config = dict(
    num_hidden_layers=8,
    hidden_size=768,
    num_attention_heads=8,
    num_key_value_heads=8,
    head_dim=96,
    intermediate_size=3072,
    vocab_size=16384,
    hidden_act='gelu',
    norm='layernorm',
    norm_place='pre',
    norm_eps=1e-05,
    positions='rope',
    rope_theta=1660.0,
    rope_fraction=1.0,
    qk_norm=False,
    attn_scale=0.102,
    bias='all',
    tie_word_embeddings=True,
    parallel_block=False,
    init='normal',
    init_std_qkv=0.0213,
    init_std_o=0.00532,
    init_std_up=0.0213,
    init_std_down=0.00532,
    init_mimetic=0.7,
    optimizer='adamw',
    learning_rate=0.000353,
    beta1=0.95,
    beta2=0.98,
    weight_decay=0.2,
    lr_head=0.003,
    max_grad_norm=1.0,
    warmup_steps=478,
    schedule='wsd',
    decay_fraction=0.618,
    decay_shape='linear',
    final_lr_fraction=0.02,
    batch_tokens=[32768, 65536],
    max_seq_len=1024,
    doc_mask=False,
    train_tokens=553600000,
    max_steps=12123,
    dataset='wikipedia_en',
)
MLP neurons of a small language model. Each row is named by its layer, matrix (up: input weights) and neuron, and shows model dimensions 416-479. Each number is 128 + 24 x the weight over its row's rms, rounded and kept within 0 to 255.
Before each neuron's rows, "fires after" lists the tokens most often just before its 100 highest values on Wikipedia text that the model never trained on.

fires after: " ", "1", "2", "′", "0"
L2.up609 [133 174 128 115 159  95 112 118 100 153 143  99 168 150  91 181 191 133 150 126 127 146 113  95 122 105  96 159 101 120 150 137 145  69 122 148 126 100  97 126  85 112 135 113 131 138 138 135 155 135 145  92 118  82 154 139 127 148 136 100 136 131 129 157]

fires after: "0", "1", "9", " ", " and", "–"
L2.up1633 [130 102 147 150 128 123 144 128 127  88 131 180 140 152 123 153 202 110 123 112 129 167 123 137 115  91 146 124 139 112 150 123 145  85 165 168 135 101 105 116  96 146 122 123 141 143 115 124 107 140 107  76 118 129 128 112 149 133  65 109  99 113 141 166]

fires after: " ", " in", "1", "In", " In", "4"
L2.up993 [181 137 110 100 112 135 167  70 128 140 121 133  96 142 101 103 128 142 108 116 131 135 117  87 161 104 122 122 132 173 134 117 163 142 119  70 112 106 157  92 138 121 151 117  67 140 123 125 125 127  99 121 161 109 120 122 128 124 169 137 127 118 101 169]

fires after: "1", "6", "–", "5", "4", "7"
L2.up119 [100 138 105 107 119 156 139  90 133 120 169 159 156 165 112 121 137 136 116 118 118 111 135 156 158 118 119 121  97  92 126 150 166 124 136 150 124  86 126 119 130 151  93  81 157 141 162 136 110 132  89 107 151 104 140 138 131 113 146 123 130 109 121 121]

fires after: " |", " he", " to", " on"
L2.up515 [147 130 130 128 124 149 137  91 127 141 160 102 135 162 161 121 131 135 120  95 103  91 106 130 165 141 103 138 103 158 120 105 136 137 130 110 158 118 136 153 160 150  90 125 117 121 157  88 129 151  97 120 115 123 103 138 130 136 178 117 120  99 128 152]

fires after: " ", ";", " |", "2", " played"
L2.up2687 [113 136 129 106  87 106 139 133 112 113 136  68  81 136 117  93 113 111 113 136 100 136 150 131 137 150 121 143 123 153 112 153 136 125 173  94 111 129 124 106 105  91 138 155 115 119 167 118 142 141 125 140 110 134 128 140 116  92  57 126 134 141 172 135]

fires after: "0", "1", "4", "8", "3", "-"
L2.up2845 [ 95 137 151 103 105 142 154 106 110 114 172 182 112 173  96 119 112 151 177  93 133 158  87 106 139  81 130  73 160 154 151 203 192  99 165 142 152 112 154 131 106 122 111 132 101 151 129 152 142 104 112 116 207 117 103 124 118 108 135 118 100 129 117 143]

fires after: " ", "–", "|", "-", "9"
L2.up2873 [142 103 117 114 124 180 150 123 157 128 129 163 113 165  83 114 175 112 161  97  77  95 128 148 120 166 178 125 157 104 171 151 173 120 141 141 114 119 123 161 117 142 155 161 121 142 125 106 125 114  53  92 160 111 181 115 135 115 132  94 118  82 136 133]

fires after: "1", "0", "9", "7", "2", "4"
L2.up1054 [163 148 100 134  91 131 178  93 177 124 150 136 134 122 123 120 112 114 170 132 114 119 106 114 138 125 117 180 145 129 126 134 128 109 112  50 133 158 123  99 124 116 138 158 122 174  96 137 105  92 103 135 146 123 132 142  87 116 151 125 153 122 113 119]

fires after: "2", "1", " "
L2.up200 [145 117 126 102 122 141 133  90 139  90 141 142 101 107 131  89 115 135 115 128  54 163 157  85  84 129 127 159 140  91 129 118 169  98 173 125 128 161 151 131  83 152 144 144 127 153 122 154 134 135 146 117 171 128  97 125  73 105 159 118 120 113 137 127]

fires after: "2", " on", " "
L2.up865 [121 135 118 113  81 148 157 100 118  92 116 123 129 109 133 111 161 133  88  91  70 159 129 112 108 132 122 165 121 146 129 154 157 130 149 103 140 126 111 106 151 132 148  92  99 111 104 101 134 140 163 119 149 107 146 141 110 127 133 143 128  98 147  91]

fires after: " ", "–", "4", "1", "9"
L2.up1841 [127 107 125  78 120 148 134 126 144 153 139 135 109 135 105 123 119 139 110 162 138 135 138 124  76 117 147 163 136 124 137 148 139 131 114  90 135 146 172 144 135 113 128  85 119 138 142 121 142 116  90 133 117 134 163 152 157 146 135 144  82 102 148 163]

fires after: " ", "-", "'\n", "\n", "–", " on"
L2.up2890 [142  95 113 157 142 124 186 122 115 133 134 144  74 125 110 131 164  74 116 151 136 141 152 133 147  95 190 146  87 147 115 100  98 105 123 127 128  99 135 137  99 112 132 164 162 149 154 125 145 153 126 144 113 114 135 161 141 134 112 132  97 153 122 160]

fires after: " ", " the", ",", "\n"
L2.up2118 [124 140 112 127 100 112 139 125 110 120 106 172 142 121 157  98 151 120 115 140 133 128 141 141 138 148 147 152 119 106 119 131 103 103 118 181 129 142 153 171  98 182 116 143 156 160 162 175 162 143 117 126 140 124 143 118 125 153 141 132 123 146 112 118]

fires after: "2", "0", " ", "1", "9"
L2.up1581 [122 160 112 105 134 162 131 131  90 106 108 136 113 107  97 158 142 144 122 103 156 105 125 145 146 112 159 145 116 126 147 145 132  81 113 122 127 150 122 114 160 129 115 120 117 160  94 153 127 115 116 104 112 137 137 140 137 152 151  91 121  72 113 133]

fires after: " ", "0", "2", "|", "1", "9"
L2.up2024 [113 171  98 133 113 127 134  95  97 160 117 159 152  92 132 157 177 116 128 143 121  99  83 110 159 129 185 136 106 138 170 120 125 118 189 154 132 105 146 127 151 158 140  90 146 146  79 146 122 143  75 112 149 103 129 120  97 105  87 123 151 109 103 132]

fires after: " ", "1", "0", "9", "–", "7"
L2.up1307 [105 133  97 143 108 139 137 101 101 147 175 145 112 129 129 147 149 167  94 140 153 110 121  94 112 127 155 116 122 154 117 107 155 111 129 161 152 104  86 115 111 116  96 120 119 139 106 133 122 139 179 119 126 132 117 125 154 123 132 126 124  97 102 142]

fires after: " ", "9", "0", " (", "|", "4"
L2.up1783 [146 115 130  55 115 124  95 134 151 149 180 114 148 161  97 138 134 114 157 162 129  82 128 150 112 132 132 165 155 133  88 147 116 153 131 160 136 103 114 133 114  96  85 128 150 136 113 148 143 146 163  90 139 151 124 133 107 130 103 138 106 144 146 149]

fires after: " ", "2", "3", "1", " –"
L2.up2214 [104 129  72 129 135 130 140 120 143 122 175  97 103 146 109 113 139 120 106 125 136 120 136 132 139 140 146 188 106 151 117 132 121 152 128 110 160 118  65 134 148 119 147 153 114 130 140 131 141 151 150 126 171 121 100 126  86 104  98 146 122 169 106 143]

fires after: "2", " ", "3", "+", "0", "7"
L2.up1629 [154 128 120 147 117 126 176  78 104 132 110 123 150 152 127 139 162 154 121 116 105 153 110 122 168 110 147 132 134 139 134 110 173  85 163 143 113 156 183 151 157 139 154  81 110 160 114 117 104 113 143  89 123 135 114  91 142  84 142 144 141 125 164 112]

fires after: "1", "0", "–", "9", "|", " ("
L2.up861 [153 105 161 137 117 137 158 129 122  89 152 150  92 118 115 161 136 104 150  74 119 142 111 155  88 117 161  91 120 186 123 125  93 138 107  92 122 103 133 144 148 131 112 127 124 115 131 196 120 121  98 122 137 133 135 172 114 151 112  82  80 138 133 151]

fires after: "\n", ")\n", "6", "1", "8"
L2.up1906 [110 112  91 107 124 120 126 137 126 153 123 143 112 158 125  86 123 114 130 118 148 117 123 144 147  93  92  92 126 141 121 132 125 142 145 148 114 156 102 129 193 119 125 147 147 150 179 150 153 119 129  83 136  92 136 139 105 120 129  93 131 109 134 106]

fires after: " |", "0", " ", " Ref", "9", " on"
L2.up2415 [130 105  91 114 129 155 114  97 100 168 144 121 143 140 105 138 135 112 144 106 114 135 124 164 154  98  85 175 112 137  77 161 143 155 131 129 176 125 123 139 110 143 110 105 129 114 134 172 126 173 141 128 187 155 105 120 106 107 121 123 108 175 136 116]

fires after: " ", "1", "0", "6", "2"
L2.up1199 [108 128 103 114 125 153 121 149 157 116 164  98 145 142 140 155 148 146 101 105 180 130 117 141 115 110 132 109 152 105 173 121 109 131 129 118 150 107 177 143 125 119  92 172 130 115 133 111 126 157  89 127 136 153 165 122 134 138 126 125 115 146 160 142]

fires after: "1", "0", "2", "9", " "
L2.up1455 [ 69 132 114  75 154 177  98 140 145 112 162 103 147 152  93 135 141 112 164 108 160 134 132 111 153 142  85 129 119 101 153 144 154 137 126 105 143 120 184 106  94 139 149 177 100 134 151 149 127 145 125 146 153 149 163 114  78 133 117  94 106 118 137 138]

fires after: "9", "8", " ", "0", "1"
L2.up3051 [127 125 122 149 128 145 169 103 134 155 162 143 114 140  98 143 147 100 113 104 103 124 115 165 142 105 101 121 100 167 133 127 139 156 119 152 128 142  98 115 151 129  74 145 177 138 139 131 132 137 181 119 115 147 122 165  87 108  81 177  94 125 138 101]

fires after: " the", ".", " The", ";", ".\n\n", "ical"
L2.up1424 [143 159 133 136 171 132 127 106  96 121 147 128 135 150  91 151 150 132 112 145 141 104 107 109 125 161 112  66 126 162 100 144 132 129 126 135 140 132 138 137 144 102 145 116 132 100 158 115 110 135 150 121 135  86 138 131 118 115 112 143  79 133 165 123]

fires after: " ", " (", " and"
L2.up1387 [139 140  85 146 134 139 138 144 120  79 136 180 132  94 119  72 140 166 136 118 111 129 128 104 102 116 120 140 104 154 117 149 169 119 147 119 140 156  90  73 169 124 117  80 128 164 124 129 115 170 163 122 169 138 129 106 137 133 167 155 154  94 139 110]

fires after: "2", "1", " ", "–", "3", "\n"
L2.up956 [131 141 119 150 108 135 163  92 148 136 173 109  75 164 111 149 153 134 147 108 133 146 108 110 174 160 176  99 122 135 156 128 121  95 134  77 146  95 133 139 158 153  93 102  79 125 105 132 100 128 112 120 136 101 114 171 139 124 124 124 135 113 121 131]

fires after: "1", "2", "0", "9"
L2.up843 [ 90 136 106 131 107 119 123 119 147 127 127 147 127 123 112  78 116 110 126  99 146 153 124 105 149 149 165 124 130 110 131 130 116 116 151 140 154 133 111 135 105  84 116 117 110  96 127 133 152 133 154 118 130 185 128 134 135  93 123 111 149 113 150 143]

fires after: " ", "1", "0", "2", "5", "9"
L2.up528 [121 122 100 121 110  96 183 105 131 130 130  97 167 139 132 137 111 142 142 130 111 110 109 118 109 119  96 119 109 100  77 141 150  95 152 151 184 122 134 136 135 131  99 130 132 177 138 110 173 143 130 120 141 123 111 101 162 137 125 150 130 153 163  82]

fires after: ".", "0", "1", "9"
L2.up1318 [106  84 100 139 131 147 121 116 133 107 168 138 115 122  82 111 149 129 166 115  95 164 105 140  97  64 136 139 101 133 153 100 125 127 114 132 110  92 110 111 107 106  83 137 121 131 163 105 106 100 140 145 180 131 136 105 118  96 127 155 132  74 131 161]

fires after: " the", " The", " a", " cons"
L2.up1707 [115 168 138 121 141 174 120 162 138 144 126 110 151 151 122 138 148 162 134 126 137 118  93 115 153 166 111 126  84 120 119 154 131 131 142 130 164 120 141 152 154  80 115 133 131 102 137 129 123 157 108 131 109 124 141 141 176 111  79 159 118 133 137  77]

fires after: " the", "1", " ", "2", " The", "3"
L2.up1276 [100 137 139 134 147  88 118 127 160 134 126 127 134 115 122 119 168 102  87  95  98 124 121 149 146 126 134 135 113 123 111 137 135 121 143 105 176 127 113 162 153 153 157 138 122 138  96 158 145 137 119  97 126 171  96 114 109 119 148 140 103 134 134 114]

fires after: "9", " late", "8", "1", " early"
L2.up1693 [104  92 127 168 113 154 108 113 164 142 162 134  85 175 145 117 176 103 119 131 110 156 129 142 108  98  94 135 149 142  83 117 161 109 154 127 136  88 105 136  94 112 162 146 145 169 154 122 111 138  93 148 120 176 112 121 121  86 137 108 123 103  67 151]

fires after: ";", " |", " ", " directed", "\n", " ("
L2.up2764 [136 132 118  82 162 121 156 112 134 138 110  96 125 123  74 139 119 158 167  62 121 166 128 108 151 154 165 110  93 148 143 167 111 133 171  95 164 136 112 106 156 140 123 114 151 126 142  85 100 148 143 124 120  87 114 120 119  83 139 136 104 111 147  49]

fires after: "1", "0", "2", "D", " IL"
L2.up480 [110 107  77  91 131 129 129 148 158 142 123 133 123 129 140 134 127 126 193 133 122 116 133 115 145 119 169 127 142 117 115 152 120 126 118 132 156 139 125 160 141 135 103 137 139 112 108 135 132 142 116 112 214 125 156 103 164 131 129 132 107 148 113 106]

fires after: " ", " (", "|", " in"
L2.up2497 [138 115  87 137 105 149 135  61 114 121 137 111 104 147  85 111 100 142 150 110 139 120 122 142 101  72 137  96 141 144 100 128 150 125 113  95 131 168 157  87 127 181 144 120 134 108 126 121  94 159 122  87 144 109 102 136 164 127 175  92 124 103 133 152]

fires after: "9", "–", "0", "8", " to", "1"
L2.up1168 [116 116 105 117 149 145 139  98 171 121 154 108 112 164 144  63 137 143 125 132  75 164 118 149 119 100 144 133 135 146  91 139 115 136 153  99 136 116 107 152 158 184 137 152 142 175 136 152 150 120 148  79 132 143  94 192 103 109  81 117 147  92 138 124]

fires after: " the"
L2.up651 [158 111 130 122 139 118 143  88 127 111 170 135 163 126 150 135 135 116 124 110  82 143  99 128 109 119 141 120 109 130  58 130 115 104 116  99 137 137 122 118 165 178 148 109  98 146 107 149 131 176 126 121 151  89  95 147  69  93 169 151 102 104 164 141]

fires after: "0", "2", "9", " |", "1", " "
L2.up1289 [165 166 128 144 137 128 178  81 129 199 124 161 111 146 117  99 148 116 146 127  98 116 135 110 154 139 150 155  89 133 126 130 130 126 126  83 141 148 107 120  91 115 128 141  90 111 115 139  93 112 132 123 185 102 140 130 131 107 123 111 105 118 127 104]

fires after: "|", " |", "2", "–", "0", " "
L2.up1304 [152 103 159 158 110 147 184 133 155  92 150 166 138 126 127 152 141 117 177  97 133 110 130  93 115 101 149 105 138 103  97 127 136 143 125  99 145  82 162 133 135 131 116 136 100 127 196 120 135 145  96 119 125 131 163 156 112 107 123  94 135  77 160 117]

fires after: "9", "′", " ", "1", "8", "7"
L2.up830 [115 112  93 153 108 138 111 118 115 134 120 111 109 146 112  88 137 100 111 119  86 156 119 169 152 129 112 140 126 119 103 103 131  85 103  94 156 100 123 128 113 121 131 146 162 114 127 139 128 153 102 132 148  79  79 110 118 134 106 114 139 156  80 133]

fires after: "1", "–", "9", "0", " "
L2.up2949 [118 143 108 104 111 128 133  73 102  97 135 139 106 127 109 108 126 159  81  92  90 167 145 119 120 106 151 124 131 145 133 129 130 127 159 164 131 113 124 138 142 175 123 118 126 146 128 128 129 149 119 140 148 139 109 152 138 107 120 128 122 114 144 153]

fires after: "4", "3", "1", "6", "5"
L2.up101 [ 87 107 127 145 122 127  95 133 160 134  83 138 162 141  93 150 154 127 109  95 116 111 143 122 146  83 133 120 120 122  88 125 183 110 154 115 145 116 124 141 156 123 128 108 104 141 158 101 136 131 128 109 110 130  84  98 120 109 134 132  82 107 135 120]

fires after: " ", "0", "|", "1", "–", "9"
L2.up481 [107 141 100 104 136 156 112 101 128 168 127 153 108 169 113 136 201 156 126 126 147 145 150 137  99 133 173 167 101 114 134 100 126  83 182 148 134  93 138 156 147 120 130 102 139 148 131 142 139 127 172  94 137 120 143 188 166 136 118 119 134  68 119 127]

fires after: "2"
L2.up2348 [116 133 113 140  70 119 144 130 173  93 108  93 127 135 171 139 149 139 132 101 136 149 104 100 103 134 158 169 182  85 123 173 174 145 189 124 111 137 143 122 150 104 124 104  95 174 101 105 146  99 128 105 143 105 146 103 126 121 179 155 101 138 153 120]

fires after: "|", " ", "–", "0", "9", " |"
L2.up2768 [137 133 148 152 102 100 148 131 175 114 130 126 157 131 137 147 186 142 166 123  93 155 115 131 115 128 164 111 104 116 142 121 110  97 136 123 110 106 116 124 135 122 118 132 130 129 137  76 120  93 108 118 147 107 142 137 124 131 131  98 137  65 124 129]

fires after: ".", " of", " ", ",", ".\n\n", " that"
L2.up3012 [135 104  88 127 140 103 130 140 171 173 156 130 135 117 139 139 127 136 159 113 120 132 104 110 128 142 105 106 101 133  84 138 142 137 156 137 139 135 100 101 107 148 145 133 136 142 139 123 158 150 149  65  98 150 123 125  88 124 130  97 131 101 133 128]

fires after: "0", "1", "|", "9", " "
L2.up2702 [139 184 133 152 126 146 115 105 133 114 125 168  96 156 134 148 153 114 122 136  71 136 125 103 146 125 139 135  78 128 127  93 121 113 173  84 144  93 118 166 103 129 123 131 117 121 164 112 142 142 129 111  93 129 142 155 147 125 139 103  99  92 134 170]

fires after: "2", " (", "″W", "″E", "0", " "
L2.up1418 [104 120 111 131 138 146 102 130 118 135 126 110  90 140 158 109 131 124 108 135 112  96 102  97 138 143 125 116 120 157 141 153 134  98 147 111 160 125 121 119 123 112 129 136 120 104 146 123 108 111 128 119 121 182 144 160 143 124  97  89 163 126 107 154]

fires after: "1", ")", "0", "2", "9"
L2.up2511 [143 132  78  91 144 160 134 117 137 126 136 113 129 132  95  99 136 146 128 113 138 142 148 140 120 159 121 131 107 150 123 145 112 117 163  99 157 124 123 143 173 142  73 136 155 104 115 127 119 169 163 139 139 171 102 113 108 134  98 141  95 134  94  99]

fires after: " ", "′", "2", "8", "9"
L2.up1552 [107 114 127 160 107 134 133 164 149 130 140 125 152  93 122 112  97 131 124 106 112 118 126 139 164 102 107  80 130 136 140 131 100 125 124 120 140 116 114 167 130 110 138 168 111 124  91 185 149 103 137 104 163 141 135 115 140 112 138 115 102 128 125  75]

fires after: "2", " ", "–", "1", "9"
L2.up218 [127 120 144 157  93 106 123  82 145 138 116 144 120 147 125 103 147 135 128 136 120 129 113  79 136 122  96 151 120 150 131 120 120 122 124 116 147 150 103 118 120 121 139 128 111 144 105 149 149 107 135 140 123 103 128 148 120 102 131 103 135 102 107 129]

fires after: "1", "0", ".", "9", " ", "2"
L2.up1826 [149 108  98 122 124 117 114 148 148  96 126 127 148 149 121 165 167  93  95  80 125 123 104 151 132 104 138 125 165 120 131 109 117 114 148  95 155 104 180 124 115 179 126 133  59 130 146 106 154 161  92 106 138 145 109 108  93  89 127 117  93 137 190 166]

fires after: " at", "==\n", "\n\n", "===\n", ")\n", "\n"
L2.up2451 [128  93 113 109 123 142 158 138 121 146  97  94 105 178 151 123  85 127 121 111 127 120 156 106 127 117 145 127 124 148 152 124  91 108 140  96 177 151 108 118 127 155 126 130 119 117 134 133 152 125 125 121 116 184 107 173 128 128 119 158 127 125 181 114]

fires after: " ", "2", "|", " the", " November", "-"
L2.up924 [138 120 100 129 136 110 113 107 122 150 126 133 152 153 141 134 132 125 128 136 105 157 113  80 155 130 110  95 141 133 130 175 160 118 150 120 139 180 122 147 116 156 135 112  95 105 136 141 112 153 139 122 167 123 131 145 135  97 171 160 142 120 149 143]

fires after: "1", "0", "4", "8", "5", "9"
L2.up2615 [100 116 138 114 155 129 140 113 116 143 158 174 142 148 122 110 142 127 133 109 138 143  86 113 125 117 110  95  91 131 101 162 134 151 138 139 133 134 119 149 167 133  64 146 154 143 117  87 133 117 120 116 167  69  84 108 131 140  98 132 108 152  99 112]

fires after: " ", "1", "0", "-", ".", "–"
L2.up699 [119 132  97 133 112 109 128 118 119 118 132  89 134 121 147 151 128 135 120 151  67 138  86 125 161 134 109  81 115 120 166 131 169 100 154 128 138 132 112 185 155 156 119 156  98 169 104 105 136 107 116 119 142 120 144 101 169 122 129 120 174  83 132 137]

fires after: "1", "0", "9", "7", "2"
L2.up709 [115 127  76 101 131 118 157 102 202 153 110 161 159 166  88  81 140 101 146  65  88 150 160  93 149 103 122 141 132 121 158 127 159 122 122 133 117 135 166 113 164 112 108 136  94 155 105 123 142 188  89 146 170  85 141 108 107 118 142 136 122 153 164 168]

fires after: " ", "0", "2", "|", " |\n"
L2.up2221 [ 88 129 112 141 122 127 137 126 129 100 108 156 134 122 142 109 106 106 165  86 115 117  74  96 146 118 116 138 177 103  96 134 124 160 131 149 120 165 115 152 149  90 112 122 125 184 135 122 148 123 102 118 179  66 134 109 150 106 118 142 119 149 153 124]

fires after: " for", " in", " of", " to", " at", " "
L2.up2465 [136 142  67 113 141 140 151 134 100  80 137 166 105 163 137 127 128 126 148 138 136 137 167 156 128 112 139 160 101 148 116 150 121 148 132 124 126 118  85 111 110 126 134 176 106 129 118 183 171 146 135  94 144 150 104 150  88  95 138 109 142 155 213 154]

fires after: " (", ",", " \"", " of", " |", " Al"
L2.up2945 [162 143 133 119 141  74 149 115 170 162 131 101 113 126 134 161 121 142 148 110 113 115 111 140 148 137 111 113 133 124 126 203 142 124 161 144 145 110 118 137 129 138 144 119  92 106 114  98 149 171 141 113 142 115  92 140 104 124  97 140 135 138 159 119]

fires after: "1", "8", "9", " ", "7", "2"
L2.up2490 [155 118 143 126 139 172 135 124 123 152 175 105 113 130 168 125 165 116 110 134 129 121  85 184 148 156 135 139 134 113 142 114 146 129 164 129 146 121  98 173 121 159 128 117 142 176  95 127 129 162 150 163 119 160 111 122 145 126 137 129 139 103  90 155]

fires after: " ", "′", " \"", "0", " (", "self"
L2.up1934 [143 136 119 146 105 115 116 129 104 120 145 104 150 130 115 173 156 159 109 152 130 109 132 117 134 134 147 112 123 124 113 111 181 112 149 115 125 102 118 127 165 174 158  93 149 182 145 145 103 130 145 112 129 110 123 115 164 125 128 113 113 135 130 130]

fires after: " ", " (", "0", "–", "8", "5"
L2.up758 [139  77 105 103 149 133 160 113 146 161 131 156 107 135 134 127 138 137 164  97  87  84  84  78 140 148 117 141 133 157 145 146 102 122 138 133 153 107 116 111 133 166  90 163 151 158 146 133 109 105 120 108 156 127 122 147 168 121 110 109 117 116 161 150]

fires after: "9", "0", " ", ":", "–", "\n"
L2.up275 [161 130 117 185  95 114 173 149 146 116 103 140 141 166 119 166 145  75  96  82 124 126 109 134 157 105 180 122 109 162  94 170 109 127 110 138 135 102 108 138 121 126 133 157 109 123 141 130 130 130 126  77 136 104 144 145 115 151 114 108 112 112 169 151]

fires after: " at", " in", " from", " to"
L2.up657 [144 122 101 107 135 121 122 111 126  67 141 112 141 118 134 117 137 181 109 108 124 152 109 132 140 127 112 150 116 118 174 130 107  99 115 120 148 158  88  89 113 152 111 126 101 118 157 147 154 165 117 146 108 139 109 140 115  54 139 129 126 140 202 116]

fires after: ",", "\n", " resulted"
L2.up339 [127 149 106 138 119 144 149  93 140 127  94 137 129 158 144  97 169 121  94 100 135 115 109 131 106 105 121 121 171 118 113 138 122 117 139 158 138 119 111 135  99 135 112 151 146 128 168 141 145 147 185 108 167 122 100 131 136 113 125 155 156 160 151 139]

fires after: " |", " on", " May", ":", "On"
L2.up1651 [141 134 113 115 168 151 139 102 126  91 121  79 101 129 135 121 146 117 172  91 118 137 108 126 174 144 102 128 157 144 129 109 141 122 196 108 146 130 148 122 163  98  93 123 110 100 147 111 120 169 144 147 128 112 150 144 156 110 112 157 127 142 136 138]

fires after: "9", "0", " |", "|", " "
L2.up1620 [150  98  83 154 109 111 174 130 154 132 128 151 150 164 133 163 140  97 155  56 156 115 106 127 154 119 119  89 150 134 127 143 113 137 124  91 137  99 126 172 124 144 146 122  64 124 140 100 128 118 116  79 159 143 156 156 124 116 122  99 131 111 169 126]

fires after: "0", " No", " ", "1", "6"
L2.up2463 [ 99 156  94  84 118 129 163  87 117 116 155 132 162  83 125 119 133 129 139 122 112 152 160 140 171 121 135 153 123  91 146 122 133 125 146  96 134 141 174 162 167 128 121 115 119 107 131 141 142 154 109 119 143 133 116 120  82 118 146 130  88  99 127 105]

fires after: "1", "0", "6", "8", "5", "."
L2.up1460 [107 136  86 118 127 144 144 128 140 112 179 112 152 121 121 122 140  99 131 135 131 141 147 134 107  58 119 107 130  87  83 125  92  88 121 109 152 138 162 128 189 131 105 131 117 141 168 137 144 144 124 137 140 178 139 129 174 114 114 125 130 148 197 161]

fires after: " ", " (−", "–", " to"
L2.up2850 [113 153 148 133 131 132 150 106 124 111 112  92 112 154 101 128 155 148  93 122  61 104 141 130 137 105 132 161 103 142 110  93 136 133 162 124 151 123 127 119 131 107 122 138 133 118 153 102 148 109 158 133 123 134  95 125  95  99 139 152 137 104 155 111]

fires after: " ", "|", "1"
L2.up2623 [146 118  93 116 119 122 159  97 160 137 153 145 137 112 146 122 154 117 160 112 117 112  95 146 117  99 126 101 131 155 144 143 108 116 127 102 130 106  89 123 143 120 138 120  99 158 121 107 148 130 103 120 189 109 109 171  88 113  87 115 109 106 153 156]

fires after: " ", "2", "0", "\n", "–", "8"
L2.up259 [150 114 146 116 130 121 143 124 105 110 134 127 137 141 136  84 110 105 111  99 114 115 116  96 111 152 132  94 141 136 146  97 134 100 117 133 136 129  76 102 131 143  96 125 128 161 136 134 136 126 135 129 131 135 142 143 116 106  96  70 163 111 122  96]

fires after: " ", "|", "-", " to", "–"
L2.up2579 [107 114 130 153 107 153 143 109 154 131 151 128 128 171 108 121 148 104 136 116 130  80 111 124 162  82 130 133 156  98 112 120 186 142 186 108 118 155 149  77 148 166 143 108 153 142 125 140 144 137  75 144 133 126 179  98 158 109 152 116  69 142 159 173]

fires after: " the", " The", "The"
L2.up2822 [116 125 119 112 142 168 113 113 170 134 129 145 136 114 124 152 118 125 105 109  95 138 102 137 105 154 125 147 143 110  79 117 155 111 125 133 119 141 160 101 142 136 129 111 112 135  96 130 165 143 137 105 164 148  83 135 123 121 164 152 128 116 140 110]

fires after: " |", ";", "1", " /", "0"
L2.up125 [171 119 100 150 142 137 120 115 103 118 172 151 126 165 134 170 161 130 113  70 183 114 117 179 158 143 125 131 105 122 137 155 144 132 165 138 150 128 149 109 167 114 109 139 119 107 102 101 133 145 130 112 117  79 193 164 103 124 115 118 112 143 112 131]

fires after: "2", "1", "0", "9", "8"
L2.up1735 [143 123 124  83 136 170 142  96 151 105 103 142 130 145 105 119 123 139 109 108 160 107 127  93 148 122 174 154 153 116 120 128 124  79 100 100 158 140  97 125 119 124 113 139  83 155 119 156 139  95 110 120 166 147 118 148 110 120 167 142  84 122 162 135]